{"hidden_size": 160, "norm_eps": 1e-05, "rope_theta": 10000.0, "rope_fraction": 1.0, "tie_word_embeddings": false, "weight_decay": 0.0, "doc_mask": true, "dataset": "wikipedia_en"}
MLP neurons of a small language model. Each row is named by its layer, matrix (gate and up: input weights) and neuron, and shows model dimensions 0-127. Each number is 50 + 10 x the weight over its row's rms, rounded and kept within 0 to 99. A neuron's up and down rows have the sign that makes its largest values positive.
Before each neuron's rows, "fires after" lists the tokens most often just before its 100 highest values on Wikipedia text that the model never trained on.

fires after: "\n", "L", " P", "-", " L"
L5.gate638:41 64 60 43 44 53 36 54 60 60 54 75 50 43 55 56 44 55 58 54 45 60 44 63 42 46 45 49 78 50 63 56 53 58 71 49 57 50 47 41 43 63 51 48 58 47 62 36 37 58 53 64 45 46 44 54 49 66 66 54 57 50 29 45 45 40 51 40 64 34 64 33 50 67 31 34 43 51 58 45 57 44 47 41 62 58 55 38 38 32 44 57 38 31 41 45 55 59 49 59 52 30 37 54 58 43 54 56 44 46 71 57 50 51 61 66 67 49 47 45 58 43 42 57 66 50 35 49
L5.up638:53 35 63 30 58 53 36 39 61 58 40 58 45 61 40 43 62 45 54 51 43 50 63 51 38 48 53 40 40 46 58 56 52 58 48 44 54 40 39 50 29 58 40 41 48 29 59 36 45 54 37 78 48 50 48 47 42 62 50 59 58 58 58 54 63 50 55 25 43 44 65 27 57 38 21 37 59 68 49 62 58 59 40 44 42 63 59 41 38 57 60 51 57 49 39 40 59 57 49 42 48 62 54 55 44 35 47 55 64 60 46 57 69 59 58 51 61 45 43 52 27 51 41 61 39 54 47 68

fires after: ".", " |", ")"
L5.gate107:57 53 56 71 55 50 42 55 51 58 53 55 48 52 53 72 37 49 57 46 50 33 40 42 56 72 41 65 52 53 63 61 49 50 57 68 68 56 81 47 59 43 43 38 57 45 39 53 57 41 65 36 61 54 35 64 60 40 52 52 37 54 48 49 48 53 49 41 57 38 40 60 63 66 42 41 48 56 50 62 49 39 57 42 41 56 61 49 46 63 37 49 52 45 41 64 36 58 39 41 43 53 26 48 66 61 75 40 42 65 53 41 56 69 46 58 54 59 40 53 40 53 65 42 36 55 56 51
L5.up107:50 43 62 47 55 50 52 61 46 53 52 46 46 43 51 55 43 55 56 55 55 38 44 47 66 69 40 51 47 52 63 56 53 48 60 58 61 53 58 41 58 48 42 42 60 45 51 58 57 35 42 37 51 39 45 66 48 44 61 60 39 67 70 40 42 42 58 39 42 58 45 61 62 36 40 69 49 50 70 64 51 51 57 55 55 66 50 52 50 64 57 41 32 42 60 68 59 67 44 30 41 33 27 64 50 51 52 45 54 42 53 40 68 52 32 52 55 34 40 35 27 70 47 48 50 65 62 51

fires after: " B", " M", " b", " al", "w"
L3.gate483:69 49 47 70 49 61 63 58 57 42 38 51 60 37 71 38 71 59 74 51 60 50 34 45 67 56 55 31 66 46 49 59 42 57 47 49 47 57 27 44 48 52 40 39 51 55 74 49 50 74 51 58 43 46 53 57 56 39 59 46 58 60 45 41 41 53 41 45 49 64 43 61 46 50 42 41 40 63 70 70 63 33 43 52 65 42 63 42 48 57 42 49 70 49 53 55 63 55 48 60 37 62 57 55 45 41 58 69 43 53 46 42 51 45 52 52 61 48 60 55 46 59 48 59 69 37 59 42
L3.up483:54 57 67 62 49 33 47 52 67 61 48 49 47 52 67 36 46 59 47 55 54 55 44 33 37 59 49 47 56 49 32 49 40 47 34 45 45 41 69 53 41 46 44 62 41 58 49 53 43 73 65 51 48 20 38 73 50 36 46 59 45 57 30 68 54 70 56 62 48 44 53 49 47 56 45 49 46 39 57 54 52 37 49 28 47 55 42 35 48 48 49 58 60 64 53 41 48 67 47 53 58 38 41 50 43 48 37 68 53 54 47 62 56 61 43 54 65 42 54 55 60 54 33 48 59 31 64 53

fires after: ".", ",", "\n", "ts", "The", " ("
L5.gate68:48 45 57 48 38 63 35 68 59 77 33 61 68 47 42 50 35 49 56 37 33 44 47 55 61 62 46 46 48 51 37 51 54 58 44 52 39 55 54 47 52 47 58 68 44 43 46 41 54 36 57 64 52 41 49 64 57 50 46 50 60 62 39 50 59 44 54 37 68 45 52 60 58 39 50 44 47 44 56 61 65 39 44 54 60 38 46 49 46 34 52 49 58 53 56 68 44 43 36 64 23 49 32 57 51 38 49 44 46 55 54 49 56 42 35 44 42 55 38 64 67 51 65 60 28 36 52 67
L5.up68:53 70 71 56 53 48 43 50 62 74 38 70 60 73 51 38 39 43 66 65 49 59 46 42 47 46 55 45 51 42 63 52 51 38 53 51 39 53 50 57 46 29 61 64 60 55 38 40 38 46 42 41 59 46 49 60 34 49 42 21 61 56 37 38 68 52 49 48 43 50 35 51 36 48 49 50 49 53 52 46 52 48 46 62 54 31 58 49 56 45 24 50 51 51 55 60 62 50 48 41 41 52 44 55 61 54 44 26 63 59 44 55 54 59 48 65 43 67 42 47 51 33 49 46 51 42 43 46

fires after: "w", "ebsite", " w", "-", ":", "/"
L5.gate406:58 48 46 63 53 43 61 67 56 53 61 54 32 42 47 45 34 56 62 51 53 43 42 46 42 42 47 49 28 51 43 48 57 48 54 41 53 66 48 51 43 37 52 63 49 50 47 46 57 45 59 53 41 44 51 62 44 43 45 56 38 53 35 51 68 65 46 31 68 70 54 51 44 54 51 64 41 53 32 64 55 63 47 55 41 52 76 56 69 23 47 56 54 53 52 51 49 41 33 49 49 61 38 62 42 43 61 52 61 61 59 54 56 31 69 27 35 44 55 38 47 68 51 46 52 41 51 23
L5.up406:50 39 55 42 44 48 51 63 36 54 59 59 54 45 52 39 57 52 61 56 49 57 29 41 70 60 72 61 46 49 64 45 50 48 35 46 63 44 48 67 29 49 64 33 56 74 51 49 48 57 56 56 56 41 49 42 43 41 39 37 32 45 52 46 52 57 44 60 34 43 40 73 55 39 42 66 60 48 42 45 50 45 57 46 45 39 48 56 43 36 56 59 42 44 50 43 45 55 49 48 40 51 66 47 49 29 54 46 55 62 40 48 60 60 44 41 34 50 50 46 39 49 59 60 60 56 26 43

fires after: "\n\n", ".", "\n", " \"", "===", "-"
L2.gate536:37 64 42 43 55 30 50 59 60 36 40 60 41 47 42 46 37 51 53 40 59 78 33 40 52 51 58 66 40 57 52 44 36 45 50 46 59 30 65 47 61 56 55 61 57 55 59 49 63 53 30 35 55 50 47 56 65 56 57 49 45 63 65 44 46 44 49 36 71 71 47 60 63 44 51 43 40 63 60 59 38 48 52 54 47 71 58 53 53 54 57 35 65 43 62 47 51 44 45 66 47 52 38 58 52 51 59 34 52 44 43 33 57 41 55 54 55 50 49 41 69 57 58 74 74 47 37 39
L2.up536:54 50 68 45 55 51 46 58 49 53 42 60 52 60 55 29 64 47 45 46 54 61 47 50 52 42 53 57 52 56 43 43 55 59 45 65 54 54 63 68 73 43 31 45 70 56 53 52 60 63 44 39 50 47 72 53 58 64 50 66 49 58 58 71 43 44 47 44 47 38 28 54 38 60 57 39 49 62 58 64 48 42 40 59 40 59 49 66 61 57 34 32 57 61 52 58 60 37 60 40 49 55 55 35 42 42 58 54 49 48 48 25 61 64 43 27 52 54 38 52 56 41 78 35 58 56 48 46

fires after: " a", "-", "e", " E", "n", " co"
L2.gate100:49 40 58 52 48 63 53 53 75 47 64 72 52 54 38 49 52 47 56 55 54 58 44 60 65 50 50 53 51 42 63 39 45 40 22 48 46 51 37 78 54 51 61 33 44 60 63 55 32 46 44 58 46 37 68 44 62 46 50 56 56 48 44 46 46 55 69 38 58 27 44 39 54 35 51 69 52 25 44 59 62 32 40 34 52 47 45 51 41 49 60 52 50 52 50 51 48 44 45 53 50 52 47 41 43 50 46 42 53 51 41 58 56 51 63 63 52 53 75 14 56 46 56 60 40 50 50 46
L2.up100:52 58 30 58 39 66 43 60 43 47 37 55 67 41 54 46 56 49 42 44 54 49 49 54 48 38 65 55 65 34 56 48 56 72 61 77 69 47 43 48 77 32 35 53 49 55 51 65 52 55 41 46 58 37 49 57 63 41 39 50 56 55 63 53 48 54 59 61 58 26 48 30 50 43 43 47 53 71 46 52 61 47 60 48 60 48 66 47 45 59 56 55 51 51 30 38 42 66 53 39 51 38 61 50 36 46 37 43 48 53 55 40 44 50 47 38 57 53 58 33 45 47 52 66 65 46 46 54

fires after: ".", " |", ")", "\"."
L2.gate586:36 34 43 41 49 60 38 56 47 51 40 61 53 51 52 52 50 42 48 48 65 65 56 46 55 63 36 44 45 43 46 47 58 49 55 57 56 56 46 41 29 40 43 47 37 56 64 47 30 57 46 69 47 45 43 58 69 45 33 58 26 62 55 47 58 36 44 47 54 48 57 53 56 61 46 23 54 32 52 69 59 52 68 36 41 47 66 37 46 56 54 34 52 40 61 43 63 43 53 72 46 45 42 45 27 52 53 60 42 54 56 32 56 57 48 70 57 43 49 35 49 58 52 59 52 39 52 38
L2.up586:61 47 54 47 43 56 61 52 68 45 46 46 65 58 57 39 43 71 73 42 62 57 49 59 49 47 59 44 30 30 54 52 48 37 60 54 45 41 69 46 47 62 51 62 65 32 66 54 29 56 52 48 69 40 35 64 48 43 39 55 38 56 58 68 61 55 55 40 35 68 60 56 58 49 36 50 50 38 46 48 53 48 62 51 49 56 47 52 70 48 48 41 33 44 48 61 43 55 52 36 48 62 48 58 53 59 35 54 45 61 50 61 34 32 47 41 56 54 54 34 50 61 47 63 52 64 59 56

fires after: "\n\n"
L4.gate498:46 54 39 38 48 47 40 47 52 30 56 44 53 43 60 42 57 48 45 47 55 54 47 48 82 34 42 60 50 40 38 57 51 28 49 51 53 43 41 33 73 41 55 41 61 40 47 78 71 36 48 49 51 26 47 67 43 40 39 46 70 61 61 50 58 45 42 47 55 61 55 37 55 43 45 57 50 67 49 67 56 36 45 59 58 41 39 66 43 40 33 30 53 34 52 34 59 43 57 61 46 61 54 53 37 48 55 47 71 42 69 45 55 38 64 64 46 46 40 46 39 52 55 60 50 43 63 59
L4.up498:53 30 54 54 53 58 44 49 65 64 46 48 49 45 61 30 58 55 58 55 39 55 55 41 50 64 63 58 49 77 45 61 53 54 53 50 48 54 66 44 61 47 31 61 45 48 66 67 76 49 47 47 39 47 45 37 60 57 45 47 42 58 54 64 50 58 61 56 68 37 45 40 54 59 64 31 50 61 57 59 35 65 42 47 33 45 40 51 57 58 43 52 46 53 54 40 41 42 50 33 41 44 48 73 53 67 64 52 55 51 55 46 47 51 44 53 57 54 51 48 51 52 61 69 53 42 50 59

fires after: " |", " in", "|", "ff", "1"
L4.gate207:53 61 79 60 56 57 51 36 42 34 51 47 47 37 36 46 59 59 61 58 59 48 56 49 37 52 55 52 40 33 55 62 42 47 55 56 45 57 41 46 60 50 61 45 49 29 53 50 34 63 52 40 40 71 46 55 52 46 57 71 27 55 55 43 54 44 41 48 58 52 57 47 53 34 55 53 64 48 49 52 65 45 38 55 55 54 27 61 40 59 61 40 66 60 73 49 31 47 51 48 55 68 52 39 48 48 43 50 54 53 37 27 57 47 43 48 31 46 43 32 70 42 44 41 56 57 36 46
L4.up207:54 63 46 52 61 60 38 49 50 61 58 47 32 53 50 42 42 64 42 53 45 67 40 53 48 71 58 46 37 57 49 45 45 41 52 57 60 48 44 37 52 48 51 44 53 26 61 56 76 52 47 42 58 73 52 54 50 64 67 33 56 46 43 63 58 59 41 48 48 44 40 55 55 58 40 72 44 52 49 64 59 49 51 71 69 55 33 44 56 38 54 48 46 45 41 50 57 57 47 68 60 50 44 55 49 58 28 49 51 52 58 58 47 53 31 61 46 26 52 44 81 69 56 54 58 50 38 47

fires after: " the", " of", " larg", " The", "ai"
L3.gate229:43 49 63 34 42 52 59 47 58 44 51 51 43 43 57 47 62 42 51 60 72 57 40 54 55 62 59 63 59 52 59 22 46 50 40 61 47 34 57 58 51 41 57 47 65 64 63 51 73 42 60 60 46 39 55 45 49 49 35 54 27 51 51 73 51 52 50 43 57 49 46 69 54 55 55 43 46 42 40 48 51 60 44 51 58 29 32 65 37 28 47 40 43 67 38 39 55 40 46 47 50 38 63 35 44 47 68 53 43 54 47 53 42 64 42 36 53 51 36 70 46 63 45 64 60 45 52 50
L3.up229:47 37 52 35 48 60 77 43 55 60 48 25 57 54 38 63 34 31 46 61 65 52 48 51 38 57 41 54 64 55 47 41 29 58 45 46 58 50 61 44 62 32 45 55 55 61 45 46 58 58 56 52 56 45 55 47 62 60 56 53 22 40 48 39 59 37 60 47 55 43 39 46 56 38 67 46 31 38 44 42 60 71 46 58 45 33 40 65 52 41 63 41 47 55 39 49 55 52 31 35 44 46 56 60 22 60 72 29 58 48 63 40 59 48 42 42 61 47 43 52 60 44 48 55 48 49 52 51

fires after: ".", "==", " ==", ").", "\"."
L5.gate279:62 50 41 49 46 54 64 28 60 65 35 47 58 64 50 68 49 46 50 45 54 45 37 54 56 45 64 59 23 50 55 42 51 54 54 56 69 54 52 53 46 49 53 54 63 41 47 60 56 65 47 52 68 53 44 52 58 46 54 66 25 56 51 42 44 46 36 41 51 44 57 59 34 49 43 56 64 75 58 61 62 34 65 37 51 60 56 57 52 67 36 27 46 37 59 42 47 52 48 33 52 57 25 32 37 53 39 46 39 64 68 48 49 54 49 38 54 54 55 45 38 58 55 50 38 53 53 56
L5.up279:48 61 51 45 38 58 64 40 44 59 41 40 50 48 49 64 46 42 51 41 52 58 49 48 44 51 70 66 38 51 50 76 52 62 44 32 30 66 70 43 42 51 38 41 66 59 54 38 57 59 39 42 64 40 50 66 59 50 40 56 26 47 55 53 49 40 63 37 60 55 52 59 56 39 39 50 52 65 64 69 45 44 52 28 48 51 35 43 50 61 47 38 52 53 49 68 66 48 31 46 49 45 50 49 38 47 37 29 51 53 46 50 49 73 48 54 47 48 56 39 43 64 40 56 53 54 52 39

fires after: "1", "-", " ne", "|", "\n", "L"
L3.gate381:58 49 66 46 48 59 53 60 66 53 51 57 52 57 65 44 47 61 47 47 52 55 42 75 53 45 44 47 41 55 42 38 63 56 55 56 73 42 49 35 49 73 57 34 68 42 52 62 40 50 43 53 43 66 50 39 38 52 51 33 54 50 47 48 66 58 41 55 50 58 49 45 46 45 71 26 54 39 67 62 53 37 50 45 41 36 68 57 40 50 41 24 33 16 41 43 41 57 57 52 36 43 56 37 39 48 57 47 47 67 48 39 55 46 43 51 59 55 44 56 53 43 51 39 55 35 46 55
L3.up381:50 59 41 55 60 57 32 41 53 36 58 56 45 42 29 44 59 47 51 56 61 37 67 53 50 41 64 57 36 57 47 52 54 42 40 21 63 46 32 54 40 44 55 47 57 35 35 52 49 42 43 61 54 53 42 51 43 61 69 42 54 42 30 40 61 50 50 50 52 60 53 62 55 46 46 50 46 60 59 43 65 34 29 31 54 52 55 65 56 45 40 48 55 71 49 55 54 41 43 52 61 57 54 34 57 55 55 61 60 53 64 44 53 58 51 51 32 53 34 71 64 60 53 61 48 64 62 66

fires after: "==", " ==", "==="
L4.gate236:45 52 51 52 50 60 47 48 31 57 43 53 56 51 66 65 39 72 55 51 49 40 60 41 58 56 57 55 31 47 47 38 59 43 50 57 60 55 51 53 41 50 52 64 52 53 46 40 54 60 61 48 57 63 51 48 39 62 53 34 33 49 50 52 52 72 42 60 46 64 60 43 45 57 56 71 36 63 45 48 61 59 59 47 56 38 57 53 46 51 58 67 57 47 57 31 27 67 60 44 57 56 38 69 47 69 67 33 46 48 44 58 52 52 59 48 52 51 51 61 31 62 37 44 50 51 45 62
L4.up236:51 36 54 43 54 30 51 65 57 53 46 42 46 56 44 53 43 72 63 50 58 67 55 60 62 43 58 44 33 45 47 60 51 62 51 27 60 63 68 70 53 56 53 64 50 66 46 41 59 76 47 38 49 46 40 53 54 53 40 54 45 46 66 67 51 46 43 56 59 55 61 38 43 49 58 61 54 68 55 59 58 47 51 42 54 48 52 42 38 45 52 48 72 42 48 63 34 48 73 53 58 41 34 65 51 39 55 47 56 61 60 58 44 64 48 44 46 56 60 57 64 53 36 59 38 58 37 46

fires after: "–", "-", ".", "f", "k", ","
L2.gate443:52 40 53 42 39 57 31 37 64 46 47 39 59 43 58 55 47 47 44 48 57 42 53 57 40 47 39 38 74 49 50 40 50 52 72 49 64 46 35 45 68 40 38 38 35 48 61 53 55 48 57 51 65 55 46 57 46 31 45 56 48 58 51 58 44 55 43 54 52 40 44 49 33 71 63 51 51 76 43 44 44 46 62 58 41 46 76 69 55 45 26 61 39 57 58 58 65 62 56 56 52 45 60 27 42 57 43 48 63 52 56 36 67 72 43 44 44 61 39 44 62 62 45 50 43 50 51 38
L2.up443:50 68 39 74 79 70 55 56 48 56 39 48 55 79 37 71 60 44 42 45 51 33 56 61 58 59 40 46 59 55 44 56 34 55 36 41 60 63 42 47 46 50 41 39 42 54 64 39 52 50 56 48 49 43 53 46 51 44 41 56 55 52 48 53 45 49 47 58 52 65 60 49 48 53 48 65 52 68 37 36 61 51 65 62 36 51 53 45 56 51 21 40 52 45 71 56 63 63 53 50 53 48 43 47 59 61 39 45 48 57 55 22 62 50 71 49 55 49 50 58 50 43 51 35 51 50 51 64

fires after: "w", "ebsite", " w", " S", " M", ":"
L2.gate13:50 52 59 56 48 47 55 52 50 55 55 58 48 57 53 47 60 44 54 21 48 48 52 38 43 60 46 37 36 59 48 51 34 40 48 33 43 53 43 42 21 53 46 56 53 63 49 39 41 59 37 38 55 57 66 53 37 48 57 55 47 59 36 44 57 73 57 59 37 70 50 57 60 52 35 57 37 33 63 64 44 66 50 47 35 42 62 28 33 54 49 62 53 47 64 51 42 64 42 49 43 51 59 52 45 68 56 50 52 48 43 42 53 64 43 50 46 51 55 37 59 68 77 50 69 55 52 45
L2.up13:50 48 52 51 58 47 65 56 48 53 54 51 37 51 66 48 55 46 67 64 23 59 41 49 44 44 55 51 57 57 38 51 51 74 42 46 50 44 43 56 43 35 55 49 44 66 69 47 43 64 53 50 25 30 65 53 50 50 38 41 35 36 48 59 55 61 52 42 59 43 45 64 49 29 51 70 55 52 33 48 52 43 41 50 47 39 50 34 63 49 33 50 62 43 45 60 67 49 33 47 35 51 55 49 56 21 54 54 44 60 38 61 57 42 38 42 43 61 67 61 46 46 54 52 43 51 48 52

fires after: "1", ",", "|", "=="
L5.gate514:63 47 47 65 53 50 40 50 37 67 54 51 31 58 40 54 59 30 45 54 53 61 36 51 68 50 33 54 32 67 43 49 26 48 48 40 48 49 63 43 58 45 50 61 61 40 55 53 66 64 48 41 46 34 27 44 43 38 44 39 48 61 59 51 58 41 56 54 47 41 46 60 54 47 47 53 65 57 57 56 34 49 45 50 55 46 35 54 44 64 47 54 48 55 68 59 60 45 41 54 58 44 25 38 55 67 60 43 38 46 49 41 58 42 48 61 49 57 37 61 44 54 38 71 44 34 50 62
L5.up514:74 46 54 59 41 53 53 63 41 34 56 45 36 38 44 43 38 46 42 40 68 63 39 57 55 37 43 48 47 57 50 44 54 41 53 49 50 48 33 71 51 48 47 58 60 58 51 35 41 42 22 25 52 41 46 51 37 29 51 36 66 60 58 57 59 46 54 55 41 38 57 54 42 41 59 48 71 58 59 59 32 50 65 48 62 47 56 57 50 52 49 60 58 43 56 65 63 55 38 51 52 45 39 49 55 74 55 44 42 33 55 51 64 59 54 43 58 58 45 52 45 56 63 47 40 52 39 58

fires after: ".", ",", " Min"
L2.gate323:47 51 49 35 45 53 51 54 64 64 43 35 45 48 41 56 46 49 49 48 66 48 56 55 58 51 47 51 53 60 52 47 55 54 31 41 59 59 60 36 59 40 34 26 58 48 52 32 44 71 57 50 58 51 32 41 62 69 51 44 45 39 39 49 49 54 45 44 55 70 54 50 51 69 38 51 46 50 59 53 58 47 56 59 50 38 64 50 64 50 57 44 54 42 40 65 49 43 53 43 56 42 40 43 37 50 48 41 33 47 49 59 59 57 45 43 54 58 39 35 60 51 66 52 57 42 40 49
L2.up323:53 50 48 47 54 50 40 27 57 59 42 47 53 46 38 56 48 40 51 43 42 70 62 43 48 36 55 54 50 51 51 59 47 52 55 60 64 49 53 47 45 48 51 34 49 60 52 51 50 35 63 59 34 43 47 58 45 66 55 28 42 40 55 37 48 37 48 44 34 58 41 55 44 44 50 41 43 60 53 67 41 25 58 74 33 31 46 71 46 59 60 63 49 56 61 46 63 58 48 58 63 53 59 46 64 69 64 57 42 73 50 57 56 31 59 52 36 65 32 62 52 48 49 48 27 56 50 60

fires after: ".", "\n\n", "er", "=="
L4.gate285:49 41 44 54 49 49 55 59 52 52 41 53 44 49 47 35 48 64 49 36 84 52 35 42 57 35 54 56 50 48 51 44 55 39 37 53 67 50 44 42 59 60 33 38 38 29 47 59 59 70 41 55 62 59 44 49 46 44 44 60 49 59 53 45 61 52 34 37 45 57 43 56 57 43 67 35 38 72 60 63 49 44 46 49 48 55 31 43 44 65 19 41 72 42 52 42 60 47 63 60 48 61 65 54 53 41 52 57 46 61 75 51 40 42 51 74 62 51 56 45 47 53 65 64 54 65 41 36
L4.up285:49 34 40 56 51 66 56 46 55 42 52 51 60 53 45 36 52 51 38 27 55 46 51 61 56 54 43 53 43 55 77 47 49 58 38 57 46 41 40 51 70 56 39 62 65 42 66 70 56 33 33 61 47 67 32 60 53 40 64 55 39 44 56 56 74 56 61 51 61 67 33 55 63 51 37 51 56 62 53 47 39 34 49 55 34 65 40 62 59 37 46 22 50 46 51 60 62 51 57 34 69 62 51 58 47 43 45 73 37 59 52 50 47 49 53 46 50 40 54 51 42 52 53 53 52 59 57 51

fires after: ",", " al", " Ab"
L2.gate550:56 53 39 48 38 51 47 67 56 57 51 53 52 52 47 51 49 52 57 66 67 56 52 36 49 55 63 40 45 47 46 47 54 46 50 49 48 45 39 49 35 51 31 38 43 46 53 43 58 68 48 34 50 39 48 48 55 48 61 50 57 70 52 53 53 37 41 42 48 56 51 44 43 65 44 46 62 60 24 43 53 34 33 37 69 61 47 44 69 37 62 53 37 59 57 73 45 49 38 41 47 55 45 55 39 53 36 53 50 71 65 44 55 30 41 57 49 59 25 60 36 65 66 65 41 65 63 51
L2.up550:63 44 57 60 60 56 49 59 61 52 49 42 62 48 45 50 61 36 39 53 62 44 34 43 57 52 54 65 69 52 46 48 43 53 41 53 56 38 55 55 65 35 49 55 73 52 51 40 46 81 49 51 42 35 43 61 57 27 48 51 54 51 41 54 59 49 57 53 68 40 43 56 59 60 45 38 66 62 54 50 40 46 40 40 33 49 58 41 40 54 35 55 54 57 66 50 54 51 59 57 48 31 31 57 49 47 57 48 48 44 45 39 55 51 70 64 56 34 41 49 41 42 38 48 51 45 49 48

fires after: "\n\n", " r", " R", " =="
L3.gate19:61 58 52 57 51 58 50 45 57 49 47 57 58 38 40 55 54 68 40 44 42 44 58 63 49 52 58 46 37 57 29 45 36 48 42 62 56 48 36 42 55 61 46 49 62 36 46 48 55 47 38 45 18 67 60 41 42 57 49 30 57 55 50 71 51 51 37 43 46 55 21 65 52 40 53 69 56 40 55 60 41 44 50 44 40 30 56 55 48 54 26 59 43 51 57 52 51 69 71 47 47 59 44 52 49 48 39 54 46 59 45 45 43 62 48 60 64 48 49 70 37 42 59 57 55 38 50 61
L3.up19:28 39 43 65 44 38 41 51 40 62 60 54 45 47 51 52 59 54 61 59 72 65 36 66 60 64 57 43 39 44 41 59 61 44 47 42 64 38 48 44 30 55 50 54 41 42 60 60 66 62 32 60 41 38 37 73 59 51 51 47 44 39 63 61 52 34 57 62 58 47 44 38 72 55 58 45 66 46 55 44 46 60 64 65 42 52 44 55 55 34 46 54 57 63 53 60 37 52 69 42 36 48 49 43 46 48 36 59 49 50 66 47 40 69 53 70 45 52 61 62 41 58 40 48 49 60 48 55

fires after: " |", ".", ",", "ors", "\""
L5.gate10:36 55 44 69 61 39 51 39 46 49 54 65 56 68 59 57 64 54 54 61 54 71 41 51 58 60 53 67 47 58 54 50 48 37 46 59 60 72 61 45 42 47 37 56 51 42 50 27 35 53 44 41 41 47 69 54 70 39 50 49 55 62 45 57 69 44 58 55 61 60 44 38 59 58 18 65 60 50 55 45 37 53 57 40 56 42 57 38 50 53 54 34 47 40 43 51 61 56 48 40 46 56 40 43 56 63 50 41 40 58 49 49 51 47 52 37 52 61 44 67 46 56 73 57 60 77 40 56
L5.up10:46 64 57 60 58 56 69 43 54 73 44 57 44 52 52 52 33 48 43 53 55 56 34 42 35 36 51 57 37 46 44 53 58 51 62 59 58 44 60 54 53 56 40 53 51 36 52 36 45 54 38 60 45 52 48 65 58 46 43 54 54 59 41 54 52 42 43 37 56 50 43 52 44 39 26 63 51 45 38 52 61 52 66 63 54 35 45 51 41 37 44 55 61 33 52 58 53 44 43 40 66 70 34 50 54 58 27 39 51 62 54 60 51 43 33 46 57 44 40 31 54 55 70 48 71 50 42 57

fires after: "\n", " of", "th", " the", " every"
L3.gate582:51 56 51 48 39 57 56 57 48 58 58 53 54 50 42 39 55 38 54 27 52 34 51 65 30 67 60 55 56 44 50 47 56 67 48 75 47 50 41 61 42 41 41 53 30 63 50 49 49 47 66 52 46 64 35 34 53 58 65 55 55 47 52 61 40 44 44 33 46 44 71 68 53 60 43 52 41 54 35 43 59 51 67 54 49 42 30 35 48 37 41 24 34 35 54 47 50 39 48 50 63 42 48 33 64 55 59 51 66 41 39 33 41 51 76 48 40 67 56 54 35 45 51 56 63 63 46 51
L3.up582:55 31 65 33 53 46 50 56 53 45 44 53 56 66 43 65 50 58 46 52 59 53 63 59 42 50 17 62 45 55 49 36 66 49 50 46 55 62 60 74 51 62 44 36 40 52 50 53 55 37 51 52 46 40 43 43 54 50 46 64 37 53 52 48 41 53 55 49 32 51 44 57 63 53 61 70 36 35 46 40 47 66 48 59 56 40 58 59 52 26 51 33 30 70 55 46 40 49 39 54 46 45 56 42 63 31 55 45 44 41 54 43 58 48 44 75 54 52 56 41 48 54 51 49 59 77 51 46

fires after: "==", " ==", " N", "eder", " n", "."
L3.gate349:35 45 52 47 55 44 54 55 52 73 46 58 36 42 59 68 48 45 37 57 50 36 50 45 45 37 60 49 36 46 44 52 53 43 28 37 53 48 70 48 55 54 55 50 53 59 44 56 53 65 52 45 48 60 37 53 20 57 36 37 49 29 65 61 55 50 56 29 45 72 26 55 47 40 67 63 56 53 52 55 51 53 63 47 49 33 55 61 48 54 50 48 54 47 63 39 49 55 52 40 51 42 46 35 58 57 54 44 49 46 51 54 54 65 41 51 48 54 62 55 59 71 64 65 37 44 47 62
L3.up349:57 59 41 71 49 35 47 61 34 53 50 45 25 43 65 36 37 34 42 60 52 52 65 44 49 52 56 47 62 48 49 45 40 47 51 61 43 45 62 53 36 40 50 51 56 66 31 49 43 51 39 48 41 34 53 48 38 53 60 54 63 59 46 43 63 37 63 63 50 51 54 56 51 63 48 52 66 51 54 54 49 30 48 48 64 38 56 44 29 68 41 29 54 67 50 63 66 61 47 52 51 48 41 61 52 44 57 67 54 49 64 64 49 52 49 49 48 32 43 34 63 76 53 38 46 43 44 65

fires after: "\n", ",", "\n\n", " ", " Cor"
L2.gate340:45 39 64 65 51 52 65 70 54 36 58 69 50 48 63 72 41 48 39 52 46 64 55 40 65 54 53 39 48 56 36 51 56 30 45 35 29 32 66 49 45 42 36 35 52 44 59 24 41 71 50 49 54 38 61 47 61 56 38 38 73 61 65 36 59 59 47 50 55 62 42 48 52 50 65 44 57 58 53 49 53 27 41 60 46 43 51 52 64 53 66 48 56 53 66 54 48 54 44 40 45 56 43 25 49 47 49 52 45 60 52 52 51 50 35 47 41 54 50 65 34 53 57 62 46 49 46 52
L2.up340:35 36 59 61 64 58 48 58 49 42 51 33 58 35 57 61 51 34 46 50 60 35 48 68 52 58 53 52 42 44 68 42 43 47 38 61 46 34 52 35 45 55 37 37 62 53 45 54 51 44 72 45 56 48 63 40 47 63 37 54 55 67 52 50 58 53 66 41 47 34 68 58 51 40 42 43 35 43 60 63 55 51 36 28 43 47 63 69 56 57 45 72 54 44 67 42 56 45 55 33 52 36 47 49 47 56 53 54 44 55 61 53 33 49 50 50 54 52 46 63 44 71 51 39 34 46 50 59